MLP neurons of a small language model. Each row is named by its layer, matrix (gate and up: input weights) and neuron, and shows model dimensions 0-191. Each number is 500 + 50 x the weight over its row's rms, rounded and kept within 0 to 999. Numbers have three digits each. A neuron's up and down rows have the sign that makes its largest values positive.
After each neuron's rows, "fires in" lists the words (lower case) most often at its 100 highest values on Wikipedia text that the model never trained on.

L3.gate96:517584564422512599492491449519465574482578470498544554512503498458463465452513509527485589557375495514553503407505521569609551476494482577626523463478443579563563534489502437518440583492419492460573539524476531565500469512536507383495580472477402528454577564538532467482546462461494432500546594522475492506444469461502472406541528461584514527503499522489556582486487496437525482507560418615468540449536516539480539547411466509552507591504372447502648451526532533410547414520475425464483509566497516441515508489465500479524492475510467491486535537450445542403452517478535438511
L3.up96:542442491497433519494602476510481449477437609580458590476582502480607446467472495515522399533434590432482451550565518483480492605538397482585592441585570559492484542445511443442480558472524521494448456513575425526446515545549424488453520434487473480476439501432538567509507551455526385491467564517459448528470554503479385484529518547476485457483477510476491520453402497536448381533548416499511442550520521516547478515522571483484419460460497497466505456581467543485536527458520515571498524560536512451548404553517461497584496387488457457463411489514563536441515589415436527511
fires in: "when", "if", "although", "though", "with"

L7.gate601:550500509546498439559582421412530515575529489494410555540460378502471484459470576580577532357393518474491506546507521505483488525558577536538502420479490429530485408522464489458462472461495528494514529527560438499537420541456592519540434448508454462449479461505506473479458499545373472561365524435474476522532495555611508474515464536474565517419461539576470520558579425458474493456528509487511528483538494491481451465537432552469444468542471498537539496529512524546441501421483465620595568520493427537489443500467433431458418493506474535500596513440587459523355571494497495477
L7.up601:486503483444438458430491526525581594530514529541529467431489453559489390468598584552432513429489427446585451524489474480474466529506479551482547452515484485424406524479520446448488459499470521462486509504476465597436509529445438451530458514528485611484555455553457520451467519459553425489507534599441475382523448566479511482405433410475392537475426432511461471484474482559497509466471508499534470534455411451500477547559530459477539418562516447541516577522503515453399551580465493550541503526579543490558484465495396451496518582527500503529560593388456534611569421537590456495
fires in: "is"

L5.gate625:443482397537458596517462576518505451417488537559496540622539509539533501568478542523450515464451577526465461533423537482489406459461499417408590450495624402556557500609450396469517532554557482481479428463532442506528492483439514443490482488541449548474567538558535471464536447467561453511489476418490486499406514438489544469483528417478428441454554452571563516582539448499444449463473517535462522443533484445527487449534471575499479461590560408560428505437473433509430594446457494515498489547398432595506587516464513483561468502510425470407543477490538487445469514499462514498
L5.up625:499519472455455514426435527509505432459480587481542540538538499463526480472540541510454439563419434468545589509584568587428447410457508458516445455527612545492414457561462532517511564410485501488464498557429507586529422547438571535522448558422547490480500487505485497481515381594479512518518510468449505458472496399515502478436503497525438462419497472505357540513490593547537541476596514472472488437377424512430486491478553587529484549462469526514505541580530484480458486466472527502501417508520433450509492465589462561528525490419515487423532523421456411419455375537552468429
fires in: "his", "her", "its", "their", "our"

L7.gate126:510434435504548514541607521532481482491496447512411503496486515488474546475437525549450519537563463503536511509523476543626544505479465572390469523423492489527566416460436551529498530463576465439473484457516563549548545543549487488464511602539599499559471531557506407482573498591462442594396524462525433576516498566488469382566569501502585475470479474525526503526513503500454532395493397442552537544437486590521422493560508505459458415492561453481618562518464563524514554404556499525483462566517447472465546573483529458568456503576541482418451455482585525517475423465451422545
L7.up126:474500445352455429463503511479542507526425555495366451515572406577524514509472514467463472509452523512503524513451636544532531470556529560560556484438508526531484527495434517569472540484485512626506489481463501566516457444468481491551507386519521533422447449475528461461475434478499564466497540530506497461508537585555466507443619427567553525588492568460498469549477402597525532464502454428607400410523515472544548524591513417547524447473460544422528494480495406537535550481531428542472485389447483459535528517545506495521458570547507513531559476533485490616506572558452510439
fires in: "would", "could", "did", "was", "will"

L5.gate523:544538509578550462586572531402574458495494529564492544479437538510537485431497536581558523439425471492502522506498547499493466492627547494597541487494524474493505341438471433456446523480482501478511512491472534516536524490463512512476656452499482515507561483498496502524530486433472614489426457529579539497479534463572450447530496473506622563551439485398537486637424516499492493532534436449553553604496525476498519445440527531451512429512556452489522483496494499501529567507576548521564575534470356562535432527474481396552436460437456421445514509543492490516460432447577470414
L5.up523:508466538452564484549502588450486507528522530556540428497479406580606465516585442482489550501434462483516431532492526525510508505473431481605521561448534499539372471461554543532454425562483506536497479553443575525501435512480555486544504591431500486393493530520520539524500457553553487516509532534524559534391557468551453570518488525598473509509452528498524527546459512411499508437510460442544512464522461443489521622389470550484470500494448412456581537555470538501448482545569555544535577479496364497581607547479551383533493548506491447448531485519470558416555572445369489533
fires in: "was", "to", "is"

L8.gate272:466490473560562577478496500520485486556540468566425516512426489473495485456567512491454637462489514496564415486503586471501441492430440482515563449378491513496510505501431516463442461570396437493426487494464524504414527505495436529549586507525526462443567410509509457436421506489479572477514487506514430480495406552409386478579621579489449507501458543553443490444548451505486501528437393484586500548530498528580526548474556394485539560592460554489549477550402465499434539576487538500470495504447494500494484538480530502486410436467509445451553406511538601584423507494564554460
L8.up272:565490571482464511586596426454479480492617457463500521482486428455541417487444493560521485439531525515467510521447487362546418437402459461533411479534544508529471427458478514575454462523447491523571579486474462465500454527624489393508521534474466509412486479542547473450505414464518590451503484500481459446468460458474428507554485593532587507543512454525505447446505536445432541435553439478458522466470446492526467460472563480413482547486439567456529515532486463589461373429469484558469384522604450464488451561536591524459520430572544511459495459465554426460451560552505477459
fires in: "would", "could", "will", "should", "must", "to"

L8.gate670:536504450499412623560483555632568502441550482497468614570513481466528474581411463471509571483456479424448462489520548408574503497562512462437516561451574435505459567552497424500505418485515525540562490471449514586509524558495459456460539449495556546484440490648556530517473425540482443507536436574483475536603565527585562534440460531507556598534467548528550443475478553469515588494560464441527519448479535606470477499532493533483536434571451461573448446520494495480507445513501475416531507498516539491569499478642475466501497401507471464496533476529487418575416450456522480524
L8.up670:524453470421362468534460516542542527583493469508445491561449485534432525559487516485490573528531411539419485512543453528434406423472446410526522541439565388536478531588473477457480511467493526497431534469470579509555568499479506481486446500512583576502411463575584514487503536503505540513496489552421528532547493561520532617496455404419472556444415521447563527597532547471572468456444452554536514532532525547490456511480470531603557426552551485530526463426425509542445489590524449489480501493560559408542480528579500457541533540538381500545460511422476509495411493511595544414
fires in: "of", "a", "the", "new", "often"

L7.gate187:586470479507459463562470557428473558467427543518556412474581369529544438420499560471456481518531490602516456549445463428525410563528458527484451489547445539531497460520462467542543521510439453542368511520550472487482572576598408521475511548477460510561511518483470594586483517418460527567477515492516534440453537453513489550492474445538589474405443406580570518574506485421477474471528505520453525430471428503418559573543470493469562413502470495492449473520523595476419405528551518480515536572443591557545414484459573496377482452475474489496497500538516501527512507504502400468
L7.up187:504454489489533604494599456477474521469524505486519422462570582508490439466510503545506511560470503470438461510483568579590489457490416484446481459500482528492478517497502511543463464550431543550402525623560485563552521511429583533491488450422533656493555544464523559516486557460450508512490605548484451489424582488536514566518460451492547508463453451513490533558550501430488461510486414446494423500482467494455544463368542553589591495510505538497469486451484658476458522543481519475504543470489575492537480412473500419441456452378458532416460507601491459566462405506530428587
fires in: "after", "to", "while", "without", "of"

L7.gate541:434512414549497531538390481531377434478467489470517542494439438494527456492479471464528524585508472592506503457526446495444465506477453501562479513588463473460501403423538459457471496488573529492530563453513455583527573552509515438591439437507476458520554455535461507482465523527496525512529491548407599474642501477518535529459543558535388453529571410478510538452525574565480430518472559469545583424497475430452530574505434484571505456467522618519411466528453497521484433449542573399478611497437541407485462433508551547503501432445501534499493522488480596432428509565572517466
L7.up541:608517537455510482504489435507546465535486430563531455570462585509521504465469511558495540503566567508544437557441447615492542524484442482563467484505466452502472518480490547537545486447545451529531495529587556622488409483558453509446511503432492522559477509510507539383530491392595515450448576539442501581420574460547571474535440589519535514491621570555582405545460491452519494443528550499512509624509435528509560419524457481508596451513425510611424470494493445472407512479478488544435546496511509473542521482464478556495547469496424553469439470424565497417438498478429554431
fires in: "out", "than", "download", "up", "of", "outside"

L3.gate204:440492494497595486569491504521570573481465604467444577533538506526415503530512505566461518508465529480510584555472501429427541505522562433556481400427541533450589457537495499503544473391414488492595460485575541490456483494595453553496475496494551483521462547521570474435499530543536530418474582585486558544551459399421523417549605505531496589530470493456557453542479505449517494557479480405456433473489443569502538503428508559443427550549578497622516421520579521526532509516525468526452445488536496550524558422516577633496473468519545416463472495587550438496511550505504565540
L3.up204:489530478530621548555525526425536531484498578521534528555521469462492551525481466499555390527623576469474468483554542519565498574603531462532498329457494430440513467588463622528560435434463494451549447527418504424481576516446474588492458560541448540513505490462503438548539448484540456435450452515403446440512504509483522442439538557545509549503437520562511555483537486499493577572454458440381563438474484597445425494510476552449482509501480499448480501541475434468536462460505594486479596489428521407553451470517470442569476512494539466524466526524529495573446507425443569525
fires in: "df", "fw", "mf", "free", "gk", "warped"

L7.gate204:542471412501492492577452460519540501471605490456421571517509464405534474522453568485533490478516525448449451457494430561428460549430559482592527423450586445486506563494538480447440542525518393443503519379469435513510607574548513497468505522483503460493410577477504424488454457570530521553504511452491369525478536528445556507540521565494528440523531442535552493353593561497467432469515538483528563439488542490461534487507494470539431471553533488572552511418404521499500519467470532502415532551459600598497478525539490601555458401501458399549461470447506498533453483546551521580
L7.up204:481561502500458465455543451484567522530437542495454484596576496501539460516504498556461541576390604490494453446455529535470510491496492515528542473487448437520440539611565389500574518515530452598447444513415578524557484480520565488575553501597501434491474487531488399525494526450508588490562598562407539598480554470542486554463425493519577512463499430542390545521572542552458400533492554403463474527504511562466529509441429470515442522595465486569612507523574421499523472425541484515465509476419474490548461516544489456484555548547408470486501526427508491479466495531557607563
fires in: "a", "former", "young", "first", "of"

L7.gate0:521547504516553492506463508465523481523444537621439407490457482458543484440571597523548501499524465547522517475545477549484468415613409434453533507508520453433515552463485461478429577507581562558410513544464459508523552456413566483447557501512490486511442441482454485495504432535540574478492418431457575558511474531431548514513466461514467447541576506575399469484462609497463557494596581596481518526454505478511481535512497477419458456576584587555572484539461448486435444412541438518534510535468491502481548499543470565581488514466430548529532531597547474581408450434536499359
L7.up0:545464523423398552500502398509556495421447495601544508458543526534578477464476526528490425480500609525553503474548550429573465503544485520513458541416444554532453529528421498573520491541487494423406488542531341489436598476537472463513557470523573437490414515522531480435503460516495452556478550482421424487495452465553465568539528479463608533405436435517507543529468456429546404504521457441473539605530537517539486463430480539514466448461545530572493587555398521566509556533541520435475507510477512478475390512438470495532496449453485500469420487424513539438581397424512509465
fires in: "where", "that", "which", "when", "forces", "if"

L3.gate71:498510582523419489618514412463428551535574482387516543449541441459441456509469594511488537567507509444483516514483572595544543482428503536592572428534434555496551472566540474405551553574446448560476549557503503616486546425471524560485550476454475489539603583513406432439495551545545584463536557507501485505536483466503470527506490537524553423532455444537507482567513539487430435401579473475503585450487574554515508508442581555401479502485471424449535465540523526471592486561439476520437539503526549603531475481486520519510535460501488399442560443460461565534513496461526453544
L3.up71:499516479439407526475580419456485561560507481526546482447542509527480416478421472579424498492535430558494552479483452494509507504532428545540508502514431541459524494535549505536478550413510548432385552488534489563495514393538490509446466511504481551507482562597516509545526459459420465522429561529406534483548508509488513577386457500541393406500465487445452486533405621522490458624552492461455505501524397472480548508497511470489518557474410359480504420637447471388529525468466403403552439518487517461467468447529438521482538500490467464469443518585480489425536513490446477526
fires in: "when", "after", "while", "although", "if"

L5.gate473:518474496463588472450537554461452494494534523482481472612482528425439477530601482469558546526490554429418426418495514620485564546555564415520481541424530567542521451564525496539459482465528526403526480503463478452550450514533483504493567542527411609578555554618449490397563509440418493545532341552543488429464564486503518379544473476410483489535484457430503421541525450491442404570491473501495518514426485482474567555531438451543479516542516570469514495446469508464452517404597550520461512556467541484480485465500398491481474474548482518465556465471475529611478504533496552480
L5.up473:506498442489408467469490579430474513501559425507505496554518537533438521492512480488619569459519504564504519457567504608536554499472539481518466490438535510548521537512491458440473494480499492382512448542446485510420477569532550527467558600514404552543537514676442561398464479535437482549541493497517476418412571471581547463564463517482464544502456503484525534476496427463480509564414518544518421403406538522475579507519420514475519529517531533475478520423443475575461533402605581406430520515394534529465565609485492502482428387456497531497448514488481534518517564521517457554
fires in: "of", "to", "not", "his"

L7.gate668:480573470508483418465370535556570529520555530511462478445437504544425456488515485509559491518444535587499577505415488615425497536502583472475482418514509470487551437531514432556553526458462548534464469534567494454553500453489447529483518421405469520469549515443447486468433501546534574464480450594481529430485505434518441532476425440595463520458456421499510482472516571493487494528527482520518536442567548374502505366461526508527434464505448431425467461482429515493552598477554577483555527534391421413472509399449470546479518476507500394519440517556500411502498501550419606465
L7.up668:418577518531537440544460466501478514650559551540503484466541533483601465473374500480502471551434476469499495525523566523499598550468465463549516526497455480595383466576558476527473479499530451463469577477519502485544520539514541457494495502426510519493581521485434542542402520578586527370427573501460553468542481553546484471455539459508432560589425513518484501392530430513530481359450534487429487458497512499493492488504556430487447444451511431487407565508473518579439403423493601523514517509532532474510497561474496521555503523425499542457645476566474472491480569537501560424
fires in: "is", "carolina"

L7.gate295:490415492548537457489495555557486521562463534579551477414484505448558508552405500424528468484540466549515455517468467419512471540471538436438467538393418532497549593543459508548518515535410470488465476496552520536540522489531598473493461411516470496572562564508508567502637553419513457529478460520458481492547477503509518555416540465598529523404509440552545509519473494536499623526486416504531516386438490460538420528482524503409467391497540619429522524416550485531492522509544495486497606429471499512646515526421505479454554438534458488506420490477467531446475440418596456480
L7.up295:536460595408428495482520470535572462510516528572480484540485486473442482443503576536480423518490507482476562613493513495549470513448503526492449499614479525532591566458457596568485470517430565496526442501478498565465524510561598473522488418414421516597558453528531398543566454464515515459593444501472497419556535474505512464502551514537588448570434591598499546430463474430471419491531477597479456544506558479545491523498517423508439539461475573500446404467529574487481488521533440530486509634470556533544575519458542498431411465513393410508506475500596432484472435524511471462
fires in: "during", "from", "the", "to", "after"

L3.gate246:442477510465422406477403512490414461510444461540502486530577414515442529467451551530467506523481422518526534498444493590458468440399492578482480511432510543558489431603491532473470422418466471474562452476509464531452434507474443476510456432487444499392559411490502500455468470565529474474519435547427585467541478521508497574483541440561465576471541560539553506426473473433467486431460487485579429577509444487498408561469578504479513568559410438447516518465479486437529534488488445429502502594570591426504579506499562613545488507461451510552518512501442415367546513549487560435
L3.up246:579521475522500467557525497426446541543496537509583543537504480446486491487553472539543524454552438521510489560513512534431547426500585576495467539489467536599465508465552492545516520429370471512550476575513502436614520541510507510529491557441472490439443439453533616525434531478514535538493464511482536521466571457470570662573483570591423498438482516548529452631536481527468599424501446525544492584474412445493467573559486477478532555482431563600366492517473513483416531502509529394524558454532544436522485546452525530452549455505532521446477487585476568450486413526567467482
fires in: "it", "northern", "than", "up", "italy"

L3.gate630:514464547482504517484500508568471580494525509551471457435519445451512548468505453500504483483604533554585477583502580491448397562528447422438464452521478584532494495587445436621504643531562439527446529503390509453522526438526537602496443495454441464489489488453401442415453512503516590526538452457446514559482506509443521532469496475484511500409474604414447548481519428500527485520498539555541455506545481518495501565425536447578535568519541565446561530517527460394541421431464449517513530484561579515469424501523508592501486511497561548477486590485509364491572606490536501443
L3.up630:579544503601561523450589521456459521478538458439503558579521535473492480567467430588469466493529393493469583515512594476506486459542503549476336503455394522504548557549542470587536426511511536527482445425489521455592555554465525461503453638553439484546478527534520460614473462510451489546499525466502494537562523545507463541508452465599544488478503486622510386475557465550486527477419415472452465501501478488448519460475573535486552532493472485434569545434515512491549364508516540462548440465532579560437520542500466479489533505483473571589486505503420554521502606511432566475
fires in: "it", "apollo", "conservative", "asbmr", "bibescu", "osb"

L5.gate67:490463538569507543530482439470502423384536565517486540530551509479544527442523455477616541635532542499491485527490508532541491507546550614492560561478460522503503507471528464491482441530535518535556464463498426556546580546576576482677486481492506482415496513555549467489542460376493459449451572469491479540546491440538496481628512497546514521502540527521507453449453427311547463523502477488560429578534520450507444453472464490493537508605463488461563461506473492479572549560409404558428572528556474509564569410481516539465486504596507522506508542485473438456478454439429520521
L5.up67:534465421457538475510483464479501541481525508498454476518479563465483513517550473444533604537529545499450561515556440507499507534530490554439415467464454483583450433528500463484515472504514590514551505511504485519511568611519367541525478492432509435499409585511478433471454543345586513516553534494522478468504485412592478519502565496562545569473566554466488481497506444338488576433465499449494493511497544471561463486469468512466604475600534574453525468468551478501477596500514394536451476495653471590563632476441436494558592531518476462509424523434556505497442479447497476474
fires in: "in", "between", "by", "for", "from", "to"

L5.gate351:498479457494529541511521539499366496579521389469491528503560439480579484532502460593493563502534506534486483414515410511466439526552443472500579532581457538499538499516501485491471467553503381521425565509544487448547512380510610480463489466408413510578525514508453517441496561507550494429544368529428497440549494454508531532502479539465461539554459500509529503532487392521449401525546495499487541398487417560536571514571533567455488471494452552448462480443489484487503514536510540488482441492502559503500562545444529433438381447355499450500438545469612423486521473623481540551
L5.up351:488411503431472516438528518499479538508498417579502543498562460470509532491510562572502616535584572515453522448509498582479479543520400418544458481530513531426515464454484535460485480494515444545401515493528531459533487463524470516464488523452455522681479507544525550526438531474574442451447403459469383473409532474461620465535508544548499540566469468489414436499454591492487425488475560470417496473502487472554508533487561478472539532504505499431374475472481522515488558543537547558454427460442581547469536460568524568431471487467528448615477496431418415511453450507447383575
fires in: "of", "and", "the", "including", "to", "s"

L8.gate264:533483518594509460491485489495478491510528531440461554594483604509465474539481538453576487512376618450526511480502462505436454474441466406508432547524631577529450466505517498428493561481442462485554403395538463526437446468447525517551427478560378534486517519528497482532542459508413520472443551440547520537508555489512449566562569552438389520558555482536540546609493470450541480449459468522507511491519538481400536569472492577458503486544506487510525479457493501463551523437522563457447574473556593433530466413508543547535527540488534461427534390590416535511431465572497464401
L8.up264:499538410491442533534504602563518488589540625447432510562436449556513469530445454564548609394455543519439556457511525477453501559552513452489432528478476469522454527576544501458473500510444401506545550456539505502545544489532522576438398484514504478532572492491610521534577466464434529570519473553456411442523475501462559576474439578528524468386501518545613546573444549487440461430555512526399520488519479479487581484533548497516529540512546565451480592421488493490472543502483597451567569584436507480382489503450521512480543544449541508481452498475496437487530549494607439523
fires in: "his", "their", "its", "very"

L5.gate130:514524508462565614571517509495543605459501478493450534557511417463433434395522538469445590528498446492438539538547457552546557398502467508438450548429467505440466470435563616528413500475564489485501477485506491449499585560523423445494378519441395480539430518479404449522445507513538500532506530465552427506468459517546431519409505464537526569464436521489505482392418616491493485505505504479549564427511519537447484487510559591486549439516478556472576503499500510502462513437548475592537552533370543484543510490434486458399527458494523501508451537481596490568572545427571534529
L5.up130:514512474459550518548579473501466473457530544465546552556525528514510484384515555503511549489490464420450536459489496431618540542502532469466500607618435565423427469462553597513479351515447502500567495493537551534429583486426545413501470403480512450391444466538485503516422478473437557471511551521539496538407507538501459441482514485519577523448503508489558482456546599486524498503585496533474422435444439545532492497481392498502511445514416513494546451612568419504451605461572526600565532580451486451526520468455576563507517522456465507524446534442517393505518540476502537527
fires in: "of", "to", "in", "and"

L3.gate453:511454552540581554422510513399541448397548458452419533472575504515452430419455458493567452545478490535495458512483518588521501454540406482538437491442582453459423533569441457490504475510512540550464463535493550537549574547536639438411589585495531542497510556550554399454494464470463522452527499499558538571479471491509468510498448449573463524449529592416485466525519493524472430482527524513624500461487493465429433514441491465546502495564515451442487507541512572501554538543595443615608514550487475455587377570568520514479460488461479470508471507419384512451509530463520474535
L3.up453:469545541407545423458503474505383577542571497589392542454563469506476508536478476478489531507566426478502409549458589528534469495489432541509490559482515615493485532540547513502516549453367548501480438472503526436509515542391478452421481480471464506503426613503570524515494504498419489449583375576466493570444556533496469558451560566470426484443517520432459472519458451449446553458505468532458498379440596538402427458528519524494399513466492459460538514507531558498582481470485455457504489550484496531458486497377556536513420585380514503535489546475572476493514462492484505541
fires in: "at", "by", "as", "in", "with", "from"

L5.gate587:467510479549568561513524492414439551548595493533403577403491462504473507585515490470426581472529502524520460520384492551500481432490496550480475490423445507521475497529542528536457453540311541504513416520498421438463484588507516442520556466463448572449403505453513539566415467564489505535391563476486556505592491516583523545517485528523514483606483554433591476496514490549445457465555512584461505450438477517624518436453561581473432551545497546504560496486359536469463438417590464456517481468548518530482560478444458473541575482522533554487513561445473514454506494506517480495
L5.up587:442453498458522517432539508427556496477542545535465510452558470464535489574441478440450585491457513516416453522399535538619417445505457528512453563454493591435471480501521500552483523507431477471459440401627498516557534484475471403564558463518498459504528470442600466564405519599429487485458478539496589581529415560527554523480565473464526437544477550479499408505483457561524445536576512529505416544488483475605519522435607583501449430468595427561612503599475538472537476527483451533520571521501439457543498518569484498469542531445419490501512487490459486491492516409472527588
fires in: "which", "that", "what", "it"

L7.gate515:516399517573525594477597540500455503548537471482463538535538500496522459487508494575517462563519489401466465520420556547554487524482425435549509502481491428528405504526451540518415515440499501483498542574444411532541553505396505450520505434498460515550539433578552501518502552555466528546632537525475474565511498470448419505480513464421572494546588495530516478504425553518419473566554590500533604566513459540522490477492551578500575456560500401525468617472549481555540576547524405571481470592534557621584486543522508463512517464463493478456436409462482436589487426541443533459
L7.up515:468389486455431479574540463474523547502475377519524627470515460475459529494411506494535470600455450516535508426500476466425533529492525538509488493530548535480520467512543453512412549498541491591558495489496541564534484476567444403549533534469517521540468564550476457481538436516605444565513496425429441481614492477534418471444489542494526509518427485582448516479464484534583448513562518446608588430571506448482485532510526509541502422459354484428482545446517547513502538562519543465579489486397486529392513508559490507482548552401491424488549530423595428536439525546508594449
fires in: "and", "with", "some"

L5.gate55:515566511508472494553429440473498460493536561519507492553500427532479523535533478469423487589460553473550466416547551529557441467528485551528522462481498407539526445468575502518453612459435376493532401538505497495573494519474549483489455487515524479547484520542451474496423468492490484565445459536578485471464451518499541511567657493488510548520452452495441578478315495442524440517565475515504465475479543549496528471476511492467447525586502436449470540508369382542496450581555511405427501486483570478485519543591370438489487528488479497510508575456560506566580449600440459594
L5.up55:444490498469376518497464458570548531563550532574459505493502565533419532555425517423446577397568545472475491474527483542555385428512402546531619529508479431543479527471467540634466483433468481602539410556487498500437523486487486579545523550497515529518530511528453499492522537454562432588512515516492488515506467476517409523459451549548514518441462479558513522505489452400472517463473444457423586492494451559586448393492496500365517475440637458482442500503445535490433449487443449607464527419446577518487483545520570452511491491481489486556483492533555565450444447424514481519
fires in: "of", "s", "often", "about", "in"

L7.gate256:545445607463515618489471503514555581435529438555499554514610470492470508565553483479491615569538475533480549563556569536468550440501498612441539499484480480500518393517504507513512446496416378562552556536518481491483434453428494533516619502543498553431539512572582376452473518500549522503479550444518469582438546507488452541505565561471565576505471451542476515548525467432388491495542495545586482431387459535537503525515460477529546475442507575444576443549564471486505482474458526474481499595367470413476538515566521499463470420554522519473495425470439438531480474507498509462
L7.up256:506408528520605521517508532506511405443577442451496514506505537448465483519530419515594515381508449534445559478563485533512512542471496448473474483439576592608626511493420550528600438521437493508487455558504503468419516466494490520523499518473440582412519475548440490541430542541595517572411484491448446457469515476480421504570496527488582513504505531512495494476519526396378474567556526500466458433412520493420511483543483502560508500489503574464527545579504554362531508475506518555535581489511516442517502446594509462619514428522465457521459503492420477617446504506433492594
fires in: "to", "not", "and", "also"

L7.gate357:533478496501448515482571424523527584448456497487453584482516434458514552447546534591509465506473480509404486509475453502488452493448451505461573518418479591467538501524444399551534484486368490462434486517488513486431574576538445468441424501507559538519513523472466494484505484459472480514546509541353541498468544562414564461421490584557475459516505458475540458457348472478557490434526560447415493475481529497527507583529466480465555559511452431486546530460440559534543456567443400544491494563375402512555488603502441617409505515455465458527497476460419462426591520523518464484
L7.up357:442421540559477538549559448468609519498531428497435523419467543494537480486499436543587547567500417491435497537527480544465500518474452571555543501443599509420482556521503491527501505473515407506429455552488443532447601549495579523434471492478427509534508445511518485443421445473408528558440584545412573528484508513434480599576503443510534370522485432412524442535424489483481496448518571460580498476565572515473483476467497502443549515480534507470492566488546495384575462508521429494472532557478492569639484518512442502467455540567390380502449455405456479506515423501524515491
fires in: "after", "when", "as", "although", "while"

L8.gate649:498406455444526453524540447480552523559462485459460595533451519471533512526518497532492577526559510557446435538570527500428548448518441483471553436486562594527477525574519466504520474436397548383504366508494448509575510458455561514477459470509475604493548401540449546423510441499543502514437434532498491441456434465427434493576539473461495509469502595454543538551422448430549527525592461514534602440415461536497455559494538462460481476553413556514465464502512382557529533537496508505551587509547540497408548529611511465503566511521492472571522535504424593556446478587510412515
L8.up649:377444394571548481532491502449582508421495471499497489495462371463413423424494477463517635498602532544579486585496574534353523490511494491524461450497515434475546483451612443512495448580506535454479465515564502633489502496482525529510439413428455527478471457476422535513537518573479480565535597450540503571509547505558419551529539555465525457562518480466512513485457501477541457495543410552453448530463508505474469419396536532446519505598534609561531467532523459514488563487551522457560569558457515419543470484577497549541507510509473556440476434473539506488463449546522476538
fires in: "very", "his", "he", "much", "a", "most"

L8.gate286:440551584480528432492499468514443417457476436509511571460527541498559478415448586583476475436477616497463581462575408414465495490463480477535460478519496534540584619456500444566503448454539470420542465532476538412536434482564444523364400480490445514490464493570441510484535468500532466409607420465495473450527528454539462598503524550477486458529458530449574486506558524532473454535614489498522551439446524465543573525480551497637536474491576448473509465470468485516431413514572480475493480488544448447444493560501491494473333480546516540478485525493504502542465533482396523506
L8.up286:432524563471447446589485590604520596556486560490512459481625525604531530521531432537538466540415532437441511511423546546491406509572507587527485479486538503428478475437444507508411563565504430460435414398451570478502476479469504534488522529555528448466514471561481534482411521502428477479467464468518482448551535420401534461457498564460412472434504498456491523509453522509463594455486456573557511435489526498396514618518504499521463514460561482540451555387563600478533466489400560528456450562538473520567438550469513477506508507492463442505481610558567490424514489506448484544
fires in: "the", "at", "in", "railroad", "corporation"

L3.gate496:557540470450466505511515590497463609447527557479543511455560543476584443489546508498521528496447473452517530509383579537551543523513486548428362468533449528558520470463399430506486539518487498493430537593479490503495517493486396455511488424454418406487465462538344478472479469488479501505562533609452536473554494580552502535385449466485463434501541464454538560538494423469568474509519589540571499482471454526539466427518562570472551516555477464475436495465555450522458442440523414468450429470476461433457501465425536465458415406576618462432486481497527443436514596505476495496
L3.up496:578502419453545379446472532547525390407513495528456471483449518550487501496442557466432496495476454519454530515505439488480549538421478457524466483526422476524473489534464509468412481475475464489509435506512480496449517398426512432516450528547506568459460502490401454595500512460549506504505529591462542516546480551457472486512529515530347478532545480586521524445452370516456472531508571408537383466455498608526534567571509509493530515562469542465441466438517462387510551527573550557475505579464435478548437497556493604454618522548444571511431483515577511569494527494597588548
fires in: "people", "men", "votes", "russia", "country", "nation"

L8.gate683:503512420441586507363496539517528529456481438566417474481374589461495476438507495480457464482540553499455489512554434435544516486551510511478513500424491521528494439547557404475450451511596484523467539581440533464465484540579477495404576503490554528575522502439463476480424489508426505544517530506551546445594532453425608472519474526529485491549497446512540379471525456506451431546554499460491542537538539493403617526593485586443333479494486473532495543514505551505417530528523587470415575492435474425514450458400500521521603530462520571509520477477572536475499484506436518516
L8.up683:571532466492417581481486537561516572501552529421505497538435357568498449448426490462416506479542582511471516528479587464465490540450554476519575515539506437498468500544439414622439547561468444445501551459417465441556494555551530447451496405550499497460512521533578458496617442477459529571519496486478484578599489415533481539550489478525488509550478541526516516382569431559510522461571472491441534566559492527511435567568498497559415450496495530528484567482516509544417472462540474487483604437500509442461558555582406543440549514520421475463467482473447629449518521476562482543
fires in: "a"